From a checkpoint of a small transformer trained on Wikipedia.
Size: 16 layers, width 224, 4 heads of 64, MLP 448 squared ReLU, vocabulary 2048, 7.8M parameters.
Architecture: untied embeddings, capped logits.
MLP neurons of a small language model. Each row is named by its layer, matrix (up: input weights) and neuron, and shows model dimensions 128-223. Each number is 50 + 12 x the weight over its row's rms, rounded and kept within 0 to 99.
After each neuron's rows, "fires on" lists the tokens most often at its 100 highest values on Wikipedia text that the model never trained on. A number after a token or word is its count.

L7.up119:38 57 43 52 56 65 71 53 62 53 45 38 47 34 60 70 55 62 39 53 52 54 48 43 50 54 39 41 68 45 58 46 50 44 39 67 42 37 30 36 53 43 42 40 62 48 45 48 49 57 39 33 53 41 22 45 52 33 40 55 58 35 59 48 42 46 54 50 36 42 46 38 44 47 23 59 45 44 55 33 64 43 58 44 40 24 46 52 24 46 71 47 57 46 68 26
fires on: "en" 18, "z" 12, "s" 9, "le" 9, "t" 8, "e" 7

L3.up231:64 34 45 41 45 45 63 60 49 38 45 58 58 24 40 63 50 39 47 50 57 50 60 34 58 54 41 25 57 63 27 47 34 54 51 39 40 53 39 61 57 58 27 63 42 33 56 42 37 55 54 54 62 44 34 57 37 69 45 47 47 54 48 54 62 52 59 44 51 34 40 37 39 31 46 44 49 43 82 20 55 50 28 47 32 31 59 58 41 60 49 65 40 39 44 55
fires on: "d" 24, "ice" 10, "ief" 8, "im" 8, "a" 7, "all" 6

L9.up150:46 60 22 54 42 45 72 41 53 47 55 44 57 46 65 51 74 38 53 41 53 44 35 46 58 51 31 29 55 55 40 40 34 67 48 43 34 55 60 56 54 58 32 73 60 53 40 53 40 57 44 50 36 72 26 39 56 56 39 37 35 50 62 46 44 33 55 60 18 48 53 36 64 15 51 54 26 41 60 46 31 56 46 50 58 52 54 33 38 69 37 79 66 56 57 25
fires on: " P" 28, "." 11, "ran" 10, " El" 7, " le" 7, " the" 7

L10.up75:49 52 45 71 59 36 40 53 42 67 48 56 53 43 55 55 78 49 11 59 47 61 38 59 67 47 45 34 38 80 30 52 45 58 36 72 29 52 39 38 25 31 14 62 53 48 54 52 54 53 35 33 25 47 57 42 71 74 34 53 68 40 64 56 41 54 59 46 47 41 54 30 45 37 71 59 44 41 57 59 30 41 43 54 46 34 67 53 31 63 38 67 32 48 36 41
fires on: "im" 23, "it" 10, "al" 8, "art" 8, "est" 5, " prim" 5

L6.up340:65 62 43 49 47 52 63 54 37 58 45 71 53 35 63 36 54 43 39 34 46 38 45 38 78 43 52 57 43 65 16 74 46 63 36 60 44 29 46 65 41 56 49 52 55 37 23 41 32 73 46 54 67 40 57 55 28 50 40 37 53 41 43 37 43 40 41 46 63 45 48 52 57 47 50 43 54 62 40 43 38 28 60 61 33 46 50 40 28 32 32 40 53 58 51 60
fires on: "i" 55, "l" 5, "cl" 5, "ike" 4, "il" 4, "ew" 4

L7.up160:71 54 62 40 67 46 57 74 69 41 62 63 44 38 44 63 64 31 63 37 29 62 55 58 59 58 60 40 47 55 42 50 53 57 28 67 30 52 63 54 49 58 39 44 26 36 53 56 46 43 45 40 61 66 39 37 47 71 21 39 45 38 30 34 33 27 61 47 46 39 44 47 66 59 48 56 61 43 55 37 39 52 53 37 32 44 50 55 75 36 38 56 41 38 53 48
fires on: "ut" 15, "ap" 14, "uch" 10, "ret" 8, "iv" 6

L13.up193:50 30 41 46 54 34 64 63 70 63 39 58 40 22 44 49 55 31 44 27 45 41 47 39 37 41 50 61 39 30 60 34 49 58 48 44 50 55 29 78 53 70 47 51 72 49 43 61 39 68 63 52 55 57 46 65 58 37 46 62 59 40 45 48 49 71 64 49 38 58 37 52 50 50 39 66 56 57 44 33 44 46 49 48 21 62 44 40 34 52 49 43 62 42 46 46
fires on: " ra" 18, " w" 12, " dis" 10, " sur" 8, " un" 6, " con" 4

L7.up243:53 50 73 69 67 49 55 52 56 35 42 46 40 57 60 47 45 65 64 41 72 44 38 46 58 57 44 43 61 62 61 58 63 57 48 59 54 41 44 35 54 70 55 48 53 35 56 46 47 47 58 36 50 54 51 50 44 89 37 56 55 33 34 26 56 50 47 45 72 36 49 52 37 52 59 43 42 46 82 48 54 70 21 51 60 37 50 43 33 45 48 43 34 57 29 53
fires on: "at" 30, "ar" 16, "all" 8, "ast" 8, "a" 7, "ad" 7

L9.up279:54 47 65 70 13 57 34 61 42 46 39 45 63 40 43 41 60 58 47 67 41 28 18 58 54 36 36 31 51 44 37 53 43 72 67 33 54 41 29 33 48 63 32 47 55 29 47 15 46 50 48 37 47 51 34 47 53 48 29 43 63 29 62 50 33 43 47 51 44 52 58 41 60 39 46 54 47 42 63 45 21 69 42 35 63 48 23 44 40 50 37 60 65 57 56 56
fires on: "el" 39, "iel" 8, "l" 8, "ell" 8, "z" 4, "ail" 4

L3.up435:45 55 45 60 40 51 68 75 50 68 51 49 70 43 49 31 37 48 57 51 64 29 40 31 31 58 27 50 44 58 51 45 35 43 37 40 50 44 52 31 65 61 50 34 66 35 54 58 60 61 63 38 45 48 30 70 34 63 45 65 46 36 47 56 53 45 45 56 44 50 60 69 34 59 30 52 43 08 50 27 41 30 57 66 39 42 41 53 43 44 46 27 44 42 54 40
fires on: "or" 24, "ay" 13, "er" 10, "ing" 6, "ction" 6, "aw" 6

L6.up67:42 42 39 69 41 46 70 55 38 50 15 53 53 52 52 33 41 45 46 66 31 54 28 53 68 54 50 47 74 51 48 51 50 61 52 73 54 51 50 44 43 58 28 39 26 26 46 47 53 61 39 48 48 40 45 50 49 47 55 56 48 23 34 25 37 35 56 39 50 30 40 43 72 60 48 47 53 32 42 29 32 38 43 47 78 62 44 49 53 49 54 43 76 54 52 47
fires on: "el" 18, " of" 14, "iss" 9, "ell" 8, "ill" 8, "is" 7

L7.up208:62 43 50 46 22 44 47 58 64 84 55 50 39 50 70 46 32 64 43 49 53 42 63 41 59 66 59 51 64 55 22 50 67 64 43 62 56 61 45 54 50 37 55 60 40 40 50 59 49 78 56 35 71 48 25 47 58 50 46 53 59 60 46 51 55 48 64 64 49 55 39 43 52 38 28 65 50 42 61 35 77 46 42 36 27 46 67 50 35 61 51 42 39 57 62 58
fires on: "ly" 22, "w" 13, "ew" 6, "re" 5, "m" 4, "se" 4

L9.up69:64 45 66 52 48 54 46 55 46 36 61 51 68 41 74 55 40 33 31 38 55 43 37 55 60 54 55 27 55 59 32 43 77 66 33 35 47 47 55 64 38 53 59 41 48 46 52 58 43 41 42 23 61 47 22 37 43 60 48 51 46 40 28 42 50 38 66 27 49 49 49 32 44 61 56 56 58 43 66 43 71 44 56 50 64 42 42 44 28 70 64 58 35 41 35 40
fires on: " and" 43, "," 36, ";" 7, " but" 7

L9.up307:40 52 24 46 66 51 62 58 65 68 41 50 47 40 63 76 65 50 52 42 40 66 40 51 78 37 45 57 56 61 38 55 61 53 50 52 45 49 49 47 43 43 52 46 48 27 26 56 51 64 40 32 46 42 46 32 49 46 39 68 42 55 52 71 44 34 81 56 40 42 42 34 54 39 41 68 42 47 71 42 32 54 44 38 57 67 46 49 31 46 77 63 71 59 63 37
fires on: "e" 25, "re" 15, "z" 10, "o" 10, "as" 6, "ro" 6

L7.up299:45 41 26 51 57 63 51 78 53 57 50 27 55 53 65 46 31 47 52 43 81 35 41 45 39 73 31 52 19 48 24 46 16 75 37 51 57 57 44 54 67 71 62 68 58 41 62 56 52 43 54 33 41 69 42 55 30 57 39 50 54 52 34 30 64 27 57 33 40 44 77 53 44 39 31 51 52 40 51 44 46 36 73 65 32 21 57 55 63 67 69 47 53 56 60 61
fires on: "or" 29, "ors" 15, "ers" 11, " B" 9, "er" 5, "ctor" 5

L13.up447:48 51 31 53 45 55 79 53 49 53 50 61 77 44 58 43 43 42 53 53 49 09 27 67 48 32 49 27 70 41 61 40 41 58 47 25 39 45 47 59 44 55 38 49 57 48 44 39 58 48 39 53 51 57 56 40 36 54 38 59 62 45 60 63 41 46 56 62 50 45 32 42 37 13 30 60 45 54 46 45 41 50 55 45 44 44 61 78 39 64 39 58 60 31 46 47
fires on: "." 42, "," 26, " qu" 7, " the" 5

L7.up13:47 30 54 49 63 57 56 52 54 70 47 57 61 46 51 44 46 52 57 41 44 60 54 33 34 49 47 35 44 44 39 50 35 51 61 55 61 50 41 48 51 39 43 89 54 45 59 25 65 51 49 50 52 39 31 48 54 53 51 47 64 67 40 53 61 49 63 44 50 29 70 58 47 48 48 66 28 41 68 44 32 62 39 55 59 33 39 61 42 41 49 30 59 64 46 57
fires on: "s" 39, "ant" 16, "ous" 10, "ing" 7, "ans" 6, "ist" 5

L6.up99:35 40 49 57 67 50 64 70 37 53 47 68 53 53 70 68 63 73 46 56 51 39 48 38 61 56 52 54 50 58 41 60 58 54 31 75 30 50 49 60 60 53 50 85 67 39 32 31 47 51 64 43 48 39 50 65 41 45 49 65 67 41 50 44 58 51 82 47 52 35 59 60 51 44 49 73 57 56 58 51 45 25 43 53 44 30 29 49 40 52 34 53 62 58 60 41
fires on: "i" 39, "ish" 9, "oint" 7, "ch" 6, "c" 6, "ant" 6

L3.up244:44 59 37 52 46 59 72 65 39 58 53 62 56 52 54 55 51 71 31 45 41 70 53 32 40 32 23 50 48 64 50 34 57 65 17 48 28 47 39 47 59 36 43 55 57 39 52 29 47 50 45 32 75 47 34 72 49 39 42 45 52 32 42 43 51 57 66 55 29 43 60 49 33 64 19 67 65 25 48 40 50 37 47 68 50 56 40 54 52 43 42 55 56 40 74 38
fires on: "ok" 16, "ant" 11, "el" 8, "ch" 8, "r" 7, "id" 6

L9.up322:58 73 67 61 50 46 71 58 74 60 65 46 46 50 45 37 36 49 25 50 55 66 42 42 37 64 59 62 61 53 42 44 58 55 53 33 68 52 43 67 48 39 45 65 47 55 45 63 70 81 55 49 51 49 26 54 50 50 41 76 68 61 57 57 52 42 53 58 30 50 49 57 62 46 38 60 26 43 46 42 76 26 57 46 36 36 51 58 53 53 34 47 48 44 44 55
fires on: " The" 17, "k" 12, " Bl" 11, "ly" 6, "w" 6, " list" 5

L5.up299:52 62 64 50 32 60 74 52 52 48 45 49 63 41 59 34 40 53 39 43 45 60 53 47 59 70 58 44 54 69 45 42 48 47 66 44 57 27 54 46 57 38 62 51 57 38 50 59 38 71 40 27 65 43 25 56 33 56 49 59 50 39 44 49 52 32 55 59 50 39 33 50 79 59 26 69 45 62 57 45 64 39 47 23 39 58 54 21 35 57 49 38 18 66 41 47
fires on: "al" 17, "ir" 15, "at" 13, "re" 10, "se" 9, "te" 8

L11.up164:37 31 55 55 43 39 61 44 41 67 49 45 52 26 45 56 45 54 38 26 54 65 45 62 69 71 42 53 33 44 56 66 27 48 65 59 45 64 56 50 75 48 61 48 47 20 60 47 49 71 57 42 71 74 63 35 42 48 46 69 64 43 51 51 49 53 53 49 50 38 50 39 44 42 40 50 44 28 38 28 37 61 43 55 35 44 50 28 54 49 55 36 36 51 59 34
fires on: "or" 18, "m" 8, "ic" 8, "on" 8, "te" 7, "og" 6

L7.up229:51 38 20 62 57 49 61 59 47 63 54 36 57 55 48 65 39 52 53 46 52 61 41 36 38 47 40 33 44 49 54 61 46 46 67 36 51 61 41 55 54 52 59 70 52 32 66 49 56 57 37 57 35 37 50 40 26 55 41 37 59 51 42 44 49 69 71 48 40 06 63 62 48 36 34 53 32 67 54 18 63 66 48 45 44 43 59 56 38 60 55 36 58 43 58 52
fires on: "e" 13, "ab" 10, "ant" 9, "ass" 8, "a" 6, "s" 6

L11.up398:49 21 59 45 38 57 62 47 46 53 41 28 53 33 58 63 46 62 47 44 47 54 21 52 44 47 53 37 56 47 46 68 20 45 52 74 36 49 35 45 64 47 47 59 44 51 51 18 58 68 33 43 41 67 31 32 66 36 42 65 69 28 70 61 45 44 48 54 48 47 56 59 51 30 34 54 29 33 51 43 43 26 28 46 44 30 51 57 48 40 58 39 50 47 48 47
fires on: "s" 45, "t" 16, "f" 6, "m" 5

L5.up100:48 38 60 57 55 53 42 43 51 65 42 61 89 54 40 40 62 57 23 49 38 46 58 66 61 62 47 35 34 74 49 51 47 47 55 39 47 50 33 69 50 49 15 50 49 45 58 52 50 47 41 42 45 58 42 57 39 70 30 52 63 51 46 51 49 28 56 52 30 42 62 32 51 40 44 47 39 60 68 56 23 39 71 40 44 29 50 42 54 60 66 55 67 49 33 61
fires on: "al" 28, "on" 20, "it" 10, "om" 9, "form" 6

L7.up248:50 39 56 52 50 52 38 56 44 58 38 46 57 45 46 63 47 54 65 25 45 35 40 45 08 61 33 42 62 54 42 40 51 61 35 51 60 41 43 48 41 47 49 53 51 47 64 41 66 55 72 34 56 58 54 50 43 77 33 69 28 63 50 33 42 60 37 45 58 32 44 71 48 54 60 53 54 22 47 38 45 48 35 53 35 41 60 55 31 43 64 47 29 58 41 65
fires on: "or" 15, "in" 15, "ur" 12, "a" 10, "at" 9, "y" 7

L6.up333:48 48 26 47 40 60 67 42 47 46 51 49 51 43 66 28 49 60 28 67 70 58 23 37 74 58 25 56 39 69 51 43 58 73 67 77 37 54 33 68 40 61 41 54 49 49 49 38 41 58 55 42 35 40 53 69 50 60 30 29 55 34 41 38 49 21 43 61 46 53 55 43 42 48 53 56 50 62 41 29 39 31 59 59 38 62 42 37 57 37 54 46 62 56 53 55
fires on: "g" 34, "i" 13, "ill" 6, "un" 6, "il" 6, "e" 5

L5.up14:52 66 48 47 37 52 63 43 41 59 58 76 56 24 41 41 47 43 33 53 50 49 52 48 48 49 32 50 41 58 27 44 39 65 37 53 57 66 63 55 42 71 28 53 45 46 56 55 36 51 50 38 24 59 40 60 41 80 34 66 56 48 45 62 49 42 60 48 59 41 42 30 57 55 47 76 55 44 52 50 53 32 35 59 29 56 46 47 36 45 34 54 65 49 41 47
fires on: "o" 14, "ang" 14, "a" 11, "all" 11, "or" 10, "f" 9